python train.py --num_key_value_heads=6 --vocab_size=2408 --qk_norm=false --init_std_qkv=0.0431 --init_std_up=0.0617 --init_std_down=0.0617 --learning_rate=0.00581 --beta1=0.9 --lr_head=0.0068 --max_grad_norm=0.5 --decay_fraction=1.0 --batch_tokens=32768 --doc_mask=true --max_steps=3834
MLP neurons of a small language model. Each row is named by its layer, matrix (up: input weights) and neuron, and shows model dimensions 0-191. Each number is 128 + 32 x the weight over its row's rms, rounded and kept within 0 to 255. Numbers have three digits each.
A block is one neuron, or neurons of one layer that tend to fire together. After each block is what it responds to, as a language model described it from the Wikipedia text at the highest values.

L8.up68:162143186168036132137183164147117093130130101088183133091136116126117148137151174139152107148123115172138161087122144081130095167122181100178200144117153111124111112126160125128103095145140133143145136084170102084151050141157089128088088173167154090098105151118092130146156111128156137111111099083093130150110099158153119115128183181114130139100137214082092108127183075096137143156095166137163129167136116113149089143082102065142088104079145127136134170031140161124127113140098143125111147126139152086135104121124143078081103110079079138144121202149175163210108096196112154157
L8.up142:170141141132106118141092124092095158179104127151090108130141080133085132124166136112177148154074175110094132079094127086136107109116085134120103106127148090120105133136142091149144066111151162121165103122118102120159161116120115218064120110134150065104119066150148142029111153136162090147119073103178102173139109205125128090125166100139156106172111187167099172087116057109114195160164095092125162159130168177149127089121127091186131182120094107102128154133116157125175143111167150138098099185112165133159147165121170082070164091123132098092133140114175115072054124122111141155
L8.up252:126144162199077152083100111147142141171097132136089139079175112138120127109153204163118181139121105139110165100099160105120055146107154116124124088150154113183127140168118101085074117150107124146115127107182070154117086133185132121165101094156114114183120104188124106144094092177153156106124125165130107202111106184143151135097110153098146173136104182099159118114068084085089159143177145182156070152130080183152131164128106144130085180131136092112136157067183152162116085184082119137109136100119183155064083120170170105133124127159126095140128163182129184117137082164111120135
L8.up346:135128193169129124143109179092148153177137102109050126156227108140101166131089155119182118115115159086152099061147212099096119140143170078191167143100155099108176104144141160120134101110134102133109160125134096090139097069146128130076040142114151094135106113120137151164133176113114120117176073129106114134156116116129105145104111113138123116164143162139132093146068101141131092093139105207116108108110105119249115116070097070193150105161104123188102137083183169106145161186102154160151139106178154131123091127121164110137117139130125106089138146076150119133120143127122145144
L8.up440:134164134141101112137079144083134124116148093123144143141170085109133145121160136111121128144149131102101209100160182128103116177165105068144147069164199117113099138129069114107096119079121136115117116094090085132180127102165095140031130129156084141132128158092085147151120125140120160136199216143106142163153104100132164093132100112132158189177142161081098167097105137097047168104130116147117131162127143137139144109081085063195093104115074112145173180126137124167170145137097205076149142163136170087157131127148120072116141179102126137102098173123144145158164087095101134182
L8.up769:162113185109107111116134171134116133163138135133090082149173066121080133137208160118124166097156128130101153127139155080153163118213143094115142135114155119124158138070133122129140061148144121165125159098145090110153111137156098172096134167142104162134079131123169142102103166135140163128096150121098159133145111118100120090149083183145173065142085100130096118098182037070082099115106111128110126171092131141120091092175156106124078068134147100110139136040177109102180147085110096134083128121107156152150033157141179063143101138077144126110090108144170159102080126114118186166
L8.up875:110099118114136134132087145152109140099102136151168077146170134176123117079177130118123133189102089159153093147139131126092121152100111019183111114198121127126144123146074090193107118191084062128100096115123119108136150176152124102111091137196100130156103113166089113124079111092188108100075097136107098149147096089116158146123145138090187136108082155104143123143145135098100141155101164104125147184121124190187084170086166111110117081129144109137077152095128143132136109159097163119118105053153152132118127181077107121108139081129041134145066225110125168138142110120115142165
L8.up924:156174163194143123114145169144111115152083091100128170105164104110097161101093159158129106121150135103119172126084095123158133125074107153136188122173108116131095121123137190107123118179144112151169153104191064125121125075085169162165077075128080119166122159139142178093170134131127153098089165023114087159134153067162108123131128107171142151137151111129106170146147138133065105148119167094096100125145142147169141149094102105156096080096197157114161172093136172086086083138121183108118106113153132159147172081177131094173150110130088145140144221079093132108130062108151115154
Responds to: Dates and "at" phrases

L8.up31:155168170133143144134135139135174094093128102119140193141145130121109127102166105127105097105138178121153155074099139232165159145190162149175083122153146102138134130144144128213096131097172089098074140090160112109130119096119073107110138097157129088147094124149179145154074158150142087135113135096144092119185088117137201151117153100093126131143049182094099126187088121147097151073130115177144128110131108141168121139084122072139141114164112088152158106125157145116110078139140180161097165147141189086136031141157175077087084124104106105126060157131146091166085130105125145126
L8.up113:123185093145076156129116129038164127087155071075097079072129125152096234072126150120119096139116090139171141102095183170153088162141127168209089144108127176132103118136130141166157102118126125117148181108164136085120145106145105105066106135142143141116141157153147153143121099125115096134147152098171114133136160088171064140140112064188093079080174103131125148140116100112135119127145074114159143140105077130146146173116127109174153096132154104168144095060147103170181087091142155161117135162132164135080055127118148074106104121109101087126087141073100113077089139140142118177
L8.up141:122150123105073095147103132122102094099132116170117074140141117081158163141147115042124164150101154095157147124110131165145094124115154117175059130137168079123069133144146111161146091113116155136086139054144134101133125107095115140071098107228188119121098180124098125123137156133146105143140124078172159129172079182118161094107143086141153147117103146119137180114157079135159118192120125151151087115147140150116090117100094091116101080073156119087147122121112129178104146144115068161104125136106128071171055122130218083098137170089154098069151109123182180106052109074107125135
L8.up391:165167098174129129062136115137135115159092074134156108127121054111139160139139095091172102166081113146116144088084147164119121147140094125140080177183158111161134099195132120127091178094081202145073139105104126125197125061113115100141129115138175135157072171117158116127055094155178044102112180118148124084136096102156175109127156127158142146126052082102090153111104152131153128105132115136167135165134129103132090116139190119117163111137136112128152190064111147136074139157101107155098115132163112163079107046129165139077172144141126120162056145151151155154110127129158171159
L8.up446:113140093152129103132117083174157127135153084054139113111169089107135158149104149150201149106170148156129136036088088092153113115120089093087112160107130155143105190083116146144056088140105110104147125132150126083107121123189116097123082060204077174159091172135091132131063158139107124124157163151107052077126154085130152210131124148124123161136134128117108100166115132120112209127149108116157143099056150167127124104117182081127111136142171167191141095157128141134098133112140178115067135153187132139127148049100121099087105135119141114115132165119162119125090179118130118165
L8.up607:159103165128119114123143185162194133139160060132133140116173092159042166060134109137087096145137151142159150091087118167123106134153120156181121117153150149144107180124133152143113096121156108130160152086117127144148104181110135114131119158117136165071080142144191122142051126138192071069093116169114113167172117088157112137122175170123165140115102172132109150157133118099099176087132167161173102170113120140128110164125114109136128192151104110112137092158138099075135129071111156109115167154154188199077119141072167068098134102010137162155087142121128100137128143166163135160
L8.up622:116148164142151066086134108117125090125128131110144194111145128128134145112068131142130092115143173141199141103154120148170148104091084113082092109157137082124111142111166183129115152165079094093082094116150139126100153071190108178147106102179174119178127129123112159113130151105064116141123073149132144145070105128109132124161160108173114154109101165137131140102148095112107110093132193176094127130151150094185101122054151097186194171113124145143153131115116150162115154114117169110161158145149204141123064175180124133096083092078130103181194192088138124116040123061115098123
L8.up701:156170121103138210135073134110119117104138112123103153099177134078081145119119089109082121118167156144141134137091127147187123163183160166132082107112132082140097110137078113179153078165153120126131134096170101134148116136129150148075090110117160127085082094188123038162124127173114119112115126083098176110183133149146151155066129187079155102136159172105071137089142144127084147104131163176156129113095134176062119103134106189162133091197107160108148086095114093129184074071135143163114111158104138185140136172142161095112066148176159134074142144120121090145111100156181138176
Responds to: Word-initial fragments

L7.up19:186167132144137155155118147099112099130134142143145169183142101138187092134172095084112193118108149188178147114113096103138168142084140089133056093141076120086139140108113126142127174157153111061139217065099182093067169093146070153141134081121099133139097151105083158142099163093142047140144150126144119158170132140122172153084127125082093124111112092059087115147141112093150131139111123108178135111075087115127048065123181097163130162150189143114119097145095132095130123138112145104152199105141114125114155130169201114101112159160120148090106147122112125137060101118100135150
L7.up53:153144104125067175120079112103158171108141127048118220103152074168164194082116131122122098141126061127165134135095203133167172185139164083144093126074121088131092124109152096144131153133169150106142154100135127116103118112154088116115173118102084158153109102161106157129118153105105129093168160091108157092081155157227147109146107124126119118130079166089073143149092145120101104160099124141146129080114142151094049083122060143120130145127160070127091100146167127084142128148102171115196135091102156139077158142184180163112168108119159118138107158102086135122111122153185123163
L7.up149:114128102200058120085096109112134136163141138111138151125170127029166154139095202131145118138142128145153122107105122176182193114192105102191091135081108173113119117109185073165130135141123117142080149034158153102098054116103159117101100130148054115160141126106122158177166144143163151125080132106160163171138109133178092147177162094121120072107147093187084107096104130129083122094145147086171134114113129103132118117111093134185105119125118086130172114122140119120130113146171125177110143115163148122083119173174120042113130096139099136125132116132080134130143058185157125172
L7.up253:144139122080157175109129118132118143151084132150103184145104107145062106132143165160183138086074063140107167117127114098198082104131111133140089070149085106093039165125106132095133137116093112134097158077130175113158138135159169099130110092151093157147119114113118128155097164131174167146107176110109157096102123077212160143100188173119176128118114120157049167190089136114111122191129124153188097182116112127125059151087080135167154111156100084133135134090158065085165079123084111110131167112136146155080093151160096134074179124087169143129102156102108142136136159144114122145
L7.up254:147163140145139153159140093131076130123126060095102116119128092161136153076114197149141149145125104154196164108131138062213165192086138136112123123101151130079103117110091148054136141147135137111124207072111174132114111108147089111110138093140080165154116162178102084122073077130124081103153181114096116082088112116132169160154149167134138082130105117156115105171103207135098133118184145139118142149125171127121128094101150091127090069152167102153174208091087113131144151146126144150136170143115133171092139079153147124088113136107096091174164149155156127115070038158162134160
L7.up422:123123151133129152133121102165124096144158094127091112150117042138093182164163181057114192132187092166162107108151167133124170184138176120137123143099121114170141171153166094050113140111166122151142122094109123080118115077164115147111166110105133132103135063152125196167112168106105164117110119105109152138071086134111121153132169166113198137188113196134089151168183104098150129126114170071140174134095108073130129118099101129152013130116130088124152124088145153102189079095112143164147144129128112083121125108148141144090198115126154115112125139116106070060133118148153144172
L7.up528:133111080141160199072063131068161093108122156062173168174099064166170117102115148151100103062142086106158134108151142161182093131148111180102130135165079102114114084115177115111118158146141148062095161097111186068162159065135077154113125102177114111141120147145089170129154100108124118134099092119144152134136125139138080103164178079133121131100080117073048116108105139149139095142212125174127146150114135112157100130150134151186022133134187125126113117160115108087126100185122159177150149087141092142142120117151171134114179118168128144121139126100132164078109120132119128116
L7.up923:132149103110038153070095093115114133075128127048121177112162072166114113089145126086114124151148150117178058122105169119165122099159169096114164132083146120116105129084154071123131129207113066109071170173107147072156146083129110143126119082156118100132124113156102133062165128146107118152142143135190099133087155126146123191096121144173145073056099158169089164138169165153137153144129192100160134150119191138105109068106125088112139154120155124087151101125124153068128115131082150117211142165078108133152166156135171139109077171174127149132125122131124166138137118144180130154
Responds to: Inner letters of foreign names

L8.up21:146139149103016114119120098028104084162153150150146109144116092168128122074159194157108165115115148163089129123085117147148089109138102149104095120172139114138158154117096070130146189119060140109098207087142106076108129110155167093105186138110150131131116082100141180134107139173132120100130107132116121102127129148133105134149096121179148092088138115085109083101129169101147102130142144173124158135133104137157105179137143123139143157200120099174132097087185136087106121111129153201129155076121110164051127175177186071171098125173149151173058149151148086136128094152146152130
L8.up300:113117109140107112122114130070183125086158207117143108099137111079146106102171217150128169144117101098131133130075122160114099165154124144157121140162133127135083199093146103109116134109113118156136180078196166111129131103154020096107104151146113096137097118136112153147188124167132107132180102136171062109084167159151168088093180145157124151137164098154096135113142134121113153153092110126128154139110095155094127119130111131141093133151148082174179119069162156092102108135129123134146168061137139099095132066147112048177119126150090181120075125139096181192107070162184183150
L8.up335:154146143218125126137125173110114162147088105069099148160170133128113126111134135092193110136095142158119184083174168162168147149138086175113163173099108107141174106129103151181106087103126161060126113136141158123114135066149093155085141138134186099109159144127138072149071124070081106170121040115110123132127117110118102119183180133128146107119151098092150161121093116091129079093156152191148123122229147181138088197140126132125140108146090137166117188154121144129179166112104139118101106153110118153099109085209128144136129108124123134094097179073168146151120135128076162188
L8.up359:163127101099108123081080101120086056150182129143137104102203122144100123103133149117115160146158166165101177108130139108116093115146092178188065192156115091165141103081112075159125126083072084140137111115089105117139120136153142181109179153108131126168123192113134116089038131137104102127114130093050119084075128135131140158126124131114153075085114103085106144089138128135145170117103137116097150134121169130199115157169154121173074178120118171143174170097168074145192214158080115134119123109134110119179099136155152104103142088123077115084131130193146116180126139169144125131
L8.up369:143123117165110129095162205150073109129145154087090070139143078182094143123150156085141137147145172113144208136142159079125151150114147105128149155115173117131128111120148066146144113154029085090157177099164152119147100091146131105123135118107134189146103136116143128141147134156126122145080104130077118125124189095160143122135131130099134138145121141127087175122148142097109134128154073149159172113079128087210090122134192075118142105072150067186120165172094089109188157116105122080092099090173158132127157092132148060102070160103156097151137221077124147130144081104150094154
L8.up442:146151145132080090087085115106086117154134125139088105150138122111148118117166103127153194130125189157146108118087152163130088139126089198167134110091187155069065171085081147141120141153098091093133200121174062114135117127100142130104115102130113141138139187107110144133128104185157099138077127098143110170138114074170161100161119178122117057099127072125066156091092173122084155148130098150128087140163146223185063109104211123172085121138083191183148103132104121100135136153117134133066121129097140131094141137132126105162088116127147169082109125092122102163160123107108184132
L8.up526:122146103186113115086111136151111090128083096154149183095170118191045147126108163121197106128168152173107142069129170178115092124153153160130097103124131122184154143139174101131136068085090066120071161126176175141110109079122173139160136137159125140131133129179105124139071126146148079066100108111157116107128104119181182135161141167051127143175086128155090132129155111132139114183175088126137178137128182128128129140146207097202164116130091110206144125107088128117146114113151109132093097127114134086166104133119138070118120144136081172121091156130140094128104074163185181144
L8.up835:152172115114096155139149141091113112137120128117073047162146081132074147147130149168109115116192159113081133138148094154150155182089160194172100076129072155130198155056157116168182084162089161117107127099108101120119158090174087120090141161184134074124096056100099136115142154095150131156147125124093116202158121119056145134143132147135148099150130135095155141099186150125133125138214112162172167124144137147179085102106147168139098144114097066171133122089111088132103170143123159149179126171125143067121137143151162127152082147149137124107083141119218133155159104135096117155
Responds to: Indefinite article "an"

L8.up144:099097149102074127136050121103108097195117191118140121150178129172123104120086161187104156181090114115101080156082131156103100157124073117174118151142069118122112176138126156181195118148160101044097105122205090069092144116120120138108088115147145121134115090171053058113138058182129097117107126099164153163155103133139137077118164107129165124087095117046077124115092123154140122149097132128130122183114100153145119192115128149185179131117138107140141091150172090149124144114141123142130076114121153116079146124098160105104101105153118135128147122135156155127158135065137210145
L8.up219:138134143122129146135102157118065116153175143151127134128121096167134172139080165125113092192115067142181089064162152130147114098161164086109115134138112108147115160158095166162093105190122117132131143135122126139120125054134141118111146119176114063104092137199079054159139143129126079143107171125114079158163172094148150075169154104104168170122095108108107178130076063158141097159136112116169175125151133127081098137059124100175104127224125100162112146140163143133098138095147102166134112191118183139115134144128152081102103123134168123127093100155195139058070172091185132153
L8.up231:081150154109147165076102142093070176132161126097095186111124104092146144121141091144142088089178160124146121076175120150147131129127145121093117153120119092091184142099141127102166097209098171153129118077142182151157131114165129125051098033169118089093103155124067110070108137092181083144146121094161059095169133102147057107175117124096153175119126091145126136140093057139119116140112098083138170109217102163128081143060131127198076160154171151135128123128105099110094116136133119119128163096128132115131183081101155137087098120120145114152109145178110127101107108122167156136
L8.up251:123158150166147128107130195072157117113158113153170175107120140130149159102105192098115115124120176126121136119154180137152126092089124160153197115114151101111159167157127147134152065177093096134055090146168187135119188100072181090106112127158126127149087107200130151148079078129094154097130135153155073121168189122119087136180106159122099124101140130156139118069175105182139103172167138084127084157117107151108126126082149073146123159134118152159117149107144155112117136071105134173173159138118151127038138054103121135113060077118171134108108097136170104154072113160195098139
L8.up337:136148186124165145142133103125131108161099135140131123148147095150146086021138138162099168133139137113151127101177215109126124098176122123135167152132149136109066140107135120142163141202131132143125208108157166108172147100145207146143067151154083105172120145130076073134083094135152070154127100137143060141157072142171124056224153140114140159138126053118109136135071082112056112102111119132121099157122122126120066124122185118162114141137145138146162162079102184114158107138113088173101107125148160183118123140095163087093120112124119085116111117122183147138107173137127172158
L8.up623:133091173121138100151112166202067097167109129124122113118168113101108203177176109179116209127130118129152114129125116106090090076113072105139152174144137133167113077161074145128142095117137114153094105168164108114166136058141171137092073131148061112095025140150121121163174116127137050148092111090065109152160162143118148069114129088057183171079100124093129141125137088155084128096117119097147139170124110162116100107107159152187155123120161123108066111156135134130146134093077155153147146170137124156077115179067131106084103145132120162109135100158144137140130136084111112164
L8.up715:140164116096134124080112130123122147092151193134076168155151092181137146139133171137107138215129147168124092169149086137107147150159094096132156170181075152153146132084155110142175129170146100180126162104175095147090149132129129117140116140149099106129128122141065077098115050175150129134110198080164090119188139117145147116144113160113137149146106082148109154064124139110154097145110087105104183135099147131191093076085130161086081119119167147162066178112194155123190126119110130188180200117127159150076131091109124139096165138127134120119107138080145123070108141069177068121
L8.up901:180142087185153130190119156105079163144130149107156138131112127153145134114067125089140130147086084084115116133171143104130141123101083142129140122136143120156133133155134135131150157143093157175104175117114141042138171049120081153090117082129158125153094112124080059085088128112065136166136128119137148119167169161110163107155134165129083133089118127127148149124087037118153079133109132119204071106111177095094096109163084109191142109124157103140094176133130159142114167218114108123152187159151092112107074102106139102116117088104142060069157141123121168087115109156130218163
Responds to: Conjunction inside proper names

L5.up168:138100145087120090086140116149071130142105132093145142150145109136163134123061128099106116120143141124164148110145128090185139102133051175143090151146057102130132095137088167118110157172107189118120118083149150122177109138207075101116160051093083164185111122183086094148132223169173116134116167102089111049105169166158119149094087137140101077154096122159077154150165111108096072137048129092089133112107178112114119155146130106137181111128077111100115124133192112155091101182104091197118112150162133140140123153144147123137112121134132085123142124136179162135080151163136138165
Responds to: Sentence-ending periods

L5.up687:148188145171105147118101115096141152107133117130118126099173104103130126108121152094115089108132131160176201099090197223119112170104149138117023077133101111092101158157135161171123157082133173115139114163163147119161134144153139117112098140128139076163110161160079121140115144125123137073111129131164142054147140145106101130124185140104095138204096154141143125114138123154065066174118135140153132114155196106102070169126097126154162147115115105176185144121107127100072214124119179152128150068120075148168112087173111126090108117080110158131153196107081125142100075134152114164
Responds to: Split-off initial b/d

L7.up133:103114156096168125155092169073176167114091078147122070159150125150156094117113100136133138137111119131106150172087133123105107094116155195158116147060141117158116126101107098098137158151110139092213110107167129109116092089132095087124091060116112113122048079139104142179158128127101120171101090093097162195112154124190140098151116137070146151096104157079090121161137085130119084165154080101152167170116177121168106172111119084074143104092114118111111166169152115091132126179094164180139170155089103159083161177060159152122094097172168155120111134165150150162156081147185159123
L7.up153:148157094135078146126137144091113117136046121112121189129182115165123130116086092153101101116136145183127130104112159148147101139080163088134121133165125113163139121097099154141177174150096138110130126082116144129066086089127129147154084107131145115077170123083145119148044139115090150122115187048077133134080119137115114096123188144052158126182143165121105138116160087143106131198129147139113134141159170149109161093096075128196120148117100134165159186152123154147083129147161077163150178068200162124134160117136129074087174119121166138092111205077156135151134067135171135177
L7.up263:150129106188097105147107155077136178162093142102136132159197078135139153161103102182190118104121167088129159168099107094090116138098068103153160145108155144135105135128159097131126122168129137092149116115170110117149171155115159091107121084178126127157105125154118142206085152141194156119108148112104119156152090087145134125092065057125107125138131187086123178162120137103133090097104103048165144164092153163209115213134158102135162076160190148117112176067083127111135161123067120122159142141095152156121114154114126107114093114184152138095075196099139110146137121160181124166
L7.up394:132118154143082119076082154162138142200131103083121160169154121059066101136162177127106110143082124164158132117105127125129108135113152174127137095156149124101101093110135085128050143157142159095083136129138181069101181178136056127149154164181086123189146104166131135113117123084139146096078125089105143079120087101157102146076133172109171118181184164150101197091187152115131131189108162150110129137108148184093161197080083125147107106113142169124126159103166152106174144135063077183172102171138157161120176143105117136088159144141152124140115126129136148106119084091115172157
L7.up502:155120148202050101116110128119120194143114149093104158172164096117138120113172149136092137137197158111086153126137146125152127182096123084131183167148114143133136138139156135097082141114087106121150110162142099137150161138096134145181117126168138119139107092118067109121091070110061111111136174116097122130154156090156153101109146085123176138127172097113103144193183147059125104180081189166142152188167148114149081129117104102180122140107115093141127177152139088068086114147144125125098138060131210198107178105061146060135078157116146191143085114128163136126082137102107116124
L7.up612:125095109073077175153063169172127119096099121086094177180146087165133122133131156122166127092133125144167168139142155105183173153150154171155171122127145098106103112090097143119086149113150141123155148153147174150182119168116155138084145082141135092166147103132112175112131054150076149102096169095058094102175124108132084102158119087074124106109166167121126148114134118118075178160144163122133165183171181087115150116081101065098116070134151141120066145154152136131094192157062122100167154120112186138120068150148147158112129168169133117104180181083155103148114056098132122131
L7.up743:183150106136175066120132141129107093137112096172098120112148091094153179075171152150147127142075137130160160180086131135148129106117087143151094166126161100157128147136137127139051128135174140130148036080122086110102194076122050249062101192144104110171132166140128121165136140171064105121089072125136104088149167148120151143130159132112201139094137153175133151151154071127141203119123103122162078151114110155123131152122124050181141132108159144133126129049162165162137110134119128123107130147097105099167158116102090163116165157121090140128107130129141100141113120097146160117
L7.up871:193148109126123123050099140146155113137138141050106122147145070146153120078139159137153103136116108112153209120145180096109077105073146096152134125161150071094132151090080095134163152124123117103150180129158127106112103168183122160119095087127114147156115172117121113167085101066126124120107115111093041113136096155208110158108095118111170158119131182038082125073163049091098114120116154109150086126098146176114132148111148087170079095149124137100201186151093169164095149153148131098135145121117166126172083162109124152115106109145124110123132125138143172098106059135125175171
Responds to: Day number in dates

L7.up138:173133165142150177088102129149073122133036198149168144128147117089096174098141197171137113192148096123170121108091133108159114085092111174151171149171188150138121105129167148114105089182184143103095149072162124153131118081150125097170097135154154099166101178145080156121065171128148089098116138148148064130090126121143110047127143145180127073090149096096075136126064145140123174145107143114136080146171124075153073101147087122135140162084149130115122112150069117138124111128090114141068146199110165128089085111169131119109100139117140100156083096145140148167113095101116105145
L7.up207:165150133131151067157149108155123062142145150160137149177143094089144154109142103128137104116127133086187119124092120176159169158068080072161138119077139128113116088131145121108146155167139120141109111088133165156124118135136130086151089042146149104118116138125085175186168083113158089110152162106162159116195074100107145063110131106144125180112088114152107116169148162142139162123079152111089140159124157164138072110118102114112051123100149102173144105120137132158123083143109178171104164116112197147093127122096116066074086053113203141105085163094153137126051094056125146089
L7.up290:180116144087114169114086161116093073091144160126093117142088135084144105124123113157140182125168100163145110142126117102132145095114137124111049106167134119078134112098088085116136124125102103138083114119098139141074074093161123127124118117163176134101100147173112095199119158115142124066134090160085087115130152152152107080182143090125161127179177164090129234162109174111096156152107138095109169088126117146148080090118131128183106132102147142157133148128064175156038109085158070119133096194149113145143099090088132061146095108137099091140199123146118101151152115131218141111
L7.up358:117145092123167118178071089122062103155164135128147082150108159186116080165164100146169170106134076130147093138149154084126137122117107089118114130179112131095165109079156126135132124136045132099130116064112109124167117111133208163095098080145110114106119104202077147129136132129234090142132149168104095125198137136180134130148161083167113088128089187090073132178113133112102108132111131095109159112144130077181092114132145137140097158133124098148113150142128122120173123146089180195055173136225167168165113160151133080112109129123165139142152134149135104177134120110161146110
L7.up498:130137155152136166083121129122142143155089138102136122163103106117145204099108144198099158148101150127168132087163081092220139169162091136131067135145129106149105189168087154157095049103139137145127147111176097149056120097082130149139172103191130106094103096141111095139104147139184146149155155122134059110160089111099077078169104132106139172150179112078075161125140133187134168144161106153146128125145120175135144149080139158166081097098116138132084120132098167146063150121067167146088120170090097062146121078145089108149115193134103131114047146152139092105120113139151135142
L7.up522:118128145163159132108141141180151101115075121136120142108107133119150177135134132114104118152107066121160107085073113155088102067114072144156125123173127125138147198151104093125058181179166061178088087089088113143117071132150170191137129141168099093181144104158090113099060119102131111111104186140171172118123173155160153110138170085089134113165043193084131127089121115087091136150142109102126216122106134182047100148127172119144120098124167130127105164137143157103143144097091172136142103161150167149100102103108140073129122145145117142109114126094184130126114166099160166190
L7.up622:157112129120131139136128083126086096107134136170143131175146144133104152130183155114112137165092162145202094071095125120145104160166104131154132135116099096140106213117149115177099124212092130107077179114187071141102138085075127135139135101177100092123111145187071111185144191088175040087096167162189115169159137120182142077166127071136144092158090076136108120137162141072112146165124177104102090103134130148158110155121129111096122097106117089139107115118102117129091079140107102127144129225098097088119118151156095091101111146127077105135130129163164155145153075153163160120
L7.up811:202109086120165075121100104071160123167119130113110133177127122124134138158114122084103161153131121131161132089134212118245104134086070190230131107107104127101131139127147118105090146138140094140153122108153053115096146130137123190125112106118109146093138213159086135144092225066137145107089133091147135105138139117187125145148155103135097136166145111146129161108116127153182126159196147170087118154146104107133114161082116081143088158117109137112108153100122094158139103091115077188095171129059105119127139126097128105087148113090154080121168103148107146148096137122149189138
Responds to: Coordinating conjunctions in lists

L7.up76:101145108202038150106099143146109065169095163115142132118104161157145111127101124141099089105095206078142142063153150113147142178157119099163119121160098121155168119142127140140082174063102118076093190107153188078169094109163072120122084121115136113142119178143119161177095139118096059106165060104095123095123134154109127165145187150121077148102074159158111142150165116135126096079143134117137142172089133114103032171130110115200110095131134084150155121068110137115084106139126145157147128118135105179152101078141133126098105147064148181077141164150150164149125139110127142119
L7.up79:121124091140084100130111104162123064147118148087145149129120132126113161140106170095120094080134153113181135077126069114143179171120167185172116100123045117096114107060192123157075110214117125128100141134166157058153136137140116136142134095169112156082100173167079047089179103171130105166130120126145146129181123134193099139151106152099162143131073146113122135154100153105147141138116154119166194145097096154150087176152151094138101154150173108126083101104144090080151112128155108186116173148145186137094116153102148112119152177120123100099103197105137130036097166089124123106
L7.up282:188139166085091177134144195105032156180124154089040117151105097137125178082139103140149137149111177162195159105118126124129109169159129104106178142082120107172155124131158096170149151081072097093091126071154097170176114130130095091151127123147120164129104193127120103091149181164138083124150062162058099145096110113132157136177152122110099119096093114132120184180105048156115131111134119135198124155110194151138131138132073079185104133129166127101121160077114102149134117131117109110117152114105129110079124126117142111114122078172147182098134118084161163150155127155091106135
L7.up284:115186102047119155133142193145086121148166125110119083186074076145123154124118119160156145138136124140102154126138098147143079140157150113168089087081105142176205141069105107139111174183108118084130132052094108081177050093162158108091160101196081075134118152139104122170130140159116022078092138159109123136144122088132155095113159104070169042160102125096123116098143114143134110132150166106099097147135115132124088103138116180130072161148141188175122131164134096144140138127113124173137165162081157074121123103140168104119153103135155146138139094150163123175123093117107104106
L7.up322:179102108136112122073123135133102092132112171175149150197132111118127170145172094112170165109166143171138162105087211119134108154126124146191148163107136080107130127107144073181163064114084111086082160095126100093063116131090133122120138075132132181135140172164091153086129132079160161107123163143081137123135177102137155087138148146110095156115133142133105154134172131148120121146118156124135125154096162155199088086155173164105106121087128129175067179191056076153141139176083087178183140152098083185055112140107093099127102119152085149067110135103125139098128125125105181142
L7.up357:120131176085165131090086136106070080164066115108103083132079150093139163077122076154119150099109166166114138074119101062098141102109127130102136130141046134117117173087159098137116076139043131096157117093201086080080118155128116158097160121165129071093098194080114150167108087124135061100083145090078101148123062146150154109195157160100203103132152162141143133124169134199141104121162113130112169125087159181136094140163145128160110148100177127154133124087142123086121139162173132187117142134120168157147129108144130086146119135084116127135192145137110131128121104170145136148
L7.up433:150185138109079137172120150087080111103130107080105151179122131142144126080177151164182113087135130106115158118125177143180170113164106071160124080105140072181152167085139131162137098153071102079090152114122107159189183134121165157062089135161120088168146173096135165146064129131111169064162087142111089145144126122152120140205172102076153117154085170122049117117076110123111121128094098117108135140130168181146143131139163064161097180079104107140138172153125087128118160117134118124097123076153152156111085125132130085166077167119174100088165105067132092129095119101106129142
L7.up818:172148164127189174069113183153109074149129171096138086205125126163168184092165114082174135144125119153117114086123205126164097144122123148119117061098115092152151144105155116163124140217123106144105116152145108097092107175190207182076128137146093116186116153143101156098110121215187088120116088069115127165134070121204146130171148146134117084124079122174102118095150074149125105168161160093134151147135144174166106142122128109132114158098111120094136119148089160110134113132155161115109125143150126126088163133134142131139109155151142157076170108141155142107109127073142210161
Responds to: Article "an" and its spelling

L5.up729:131081112151171206122155155148108102169093202135132077135081107162127108114227183099154165128159122126154144094171189151100123132162123103128078149163144076132101100100142110133150166112072184110084145096171121087077111110139080118110125160138056093147079131161157166092116152085099143151140101107057065166147119107142108097158169083177161129200173131090121135137154131172153156100146131131107124135118130083138088111150147114135152122175074088148128135117105107091148153117110124118127160127149141143135171099130175065113074090099153135202107156175103205101132143168138118124
Responds to: Article "an" tokens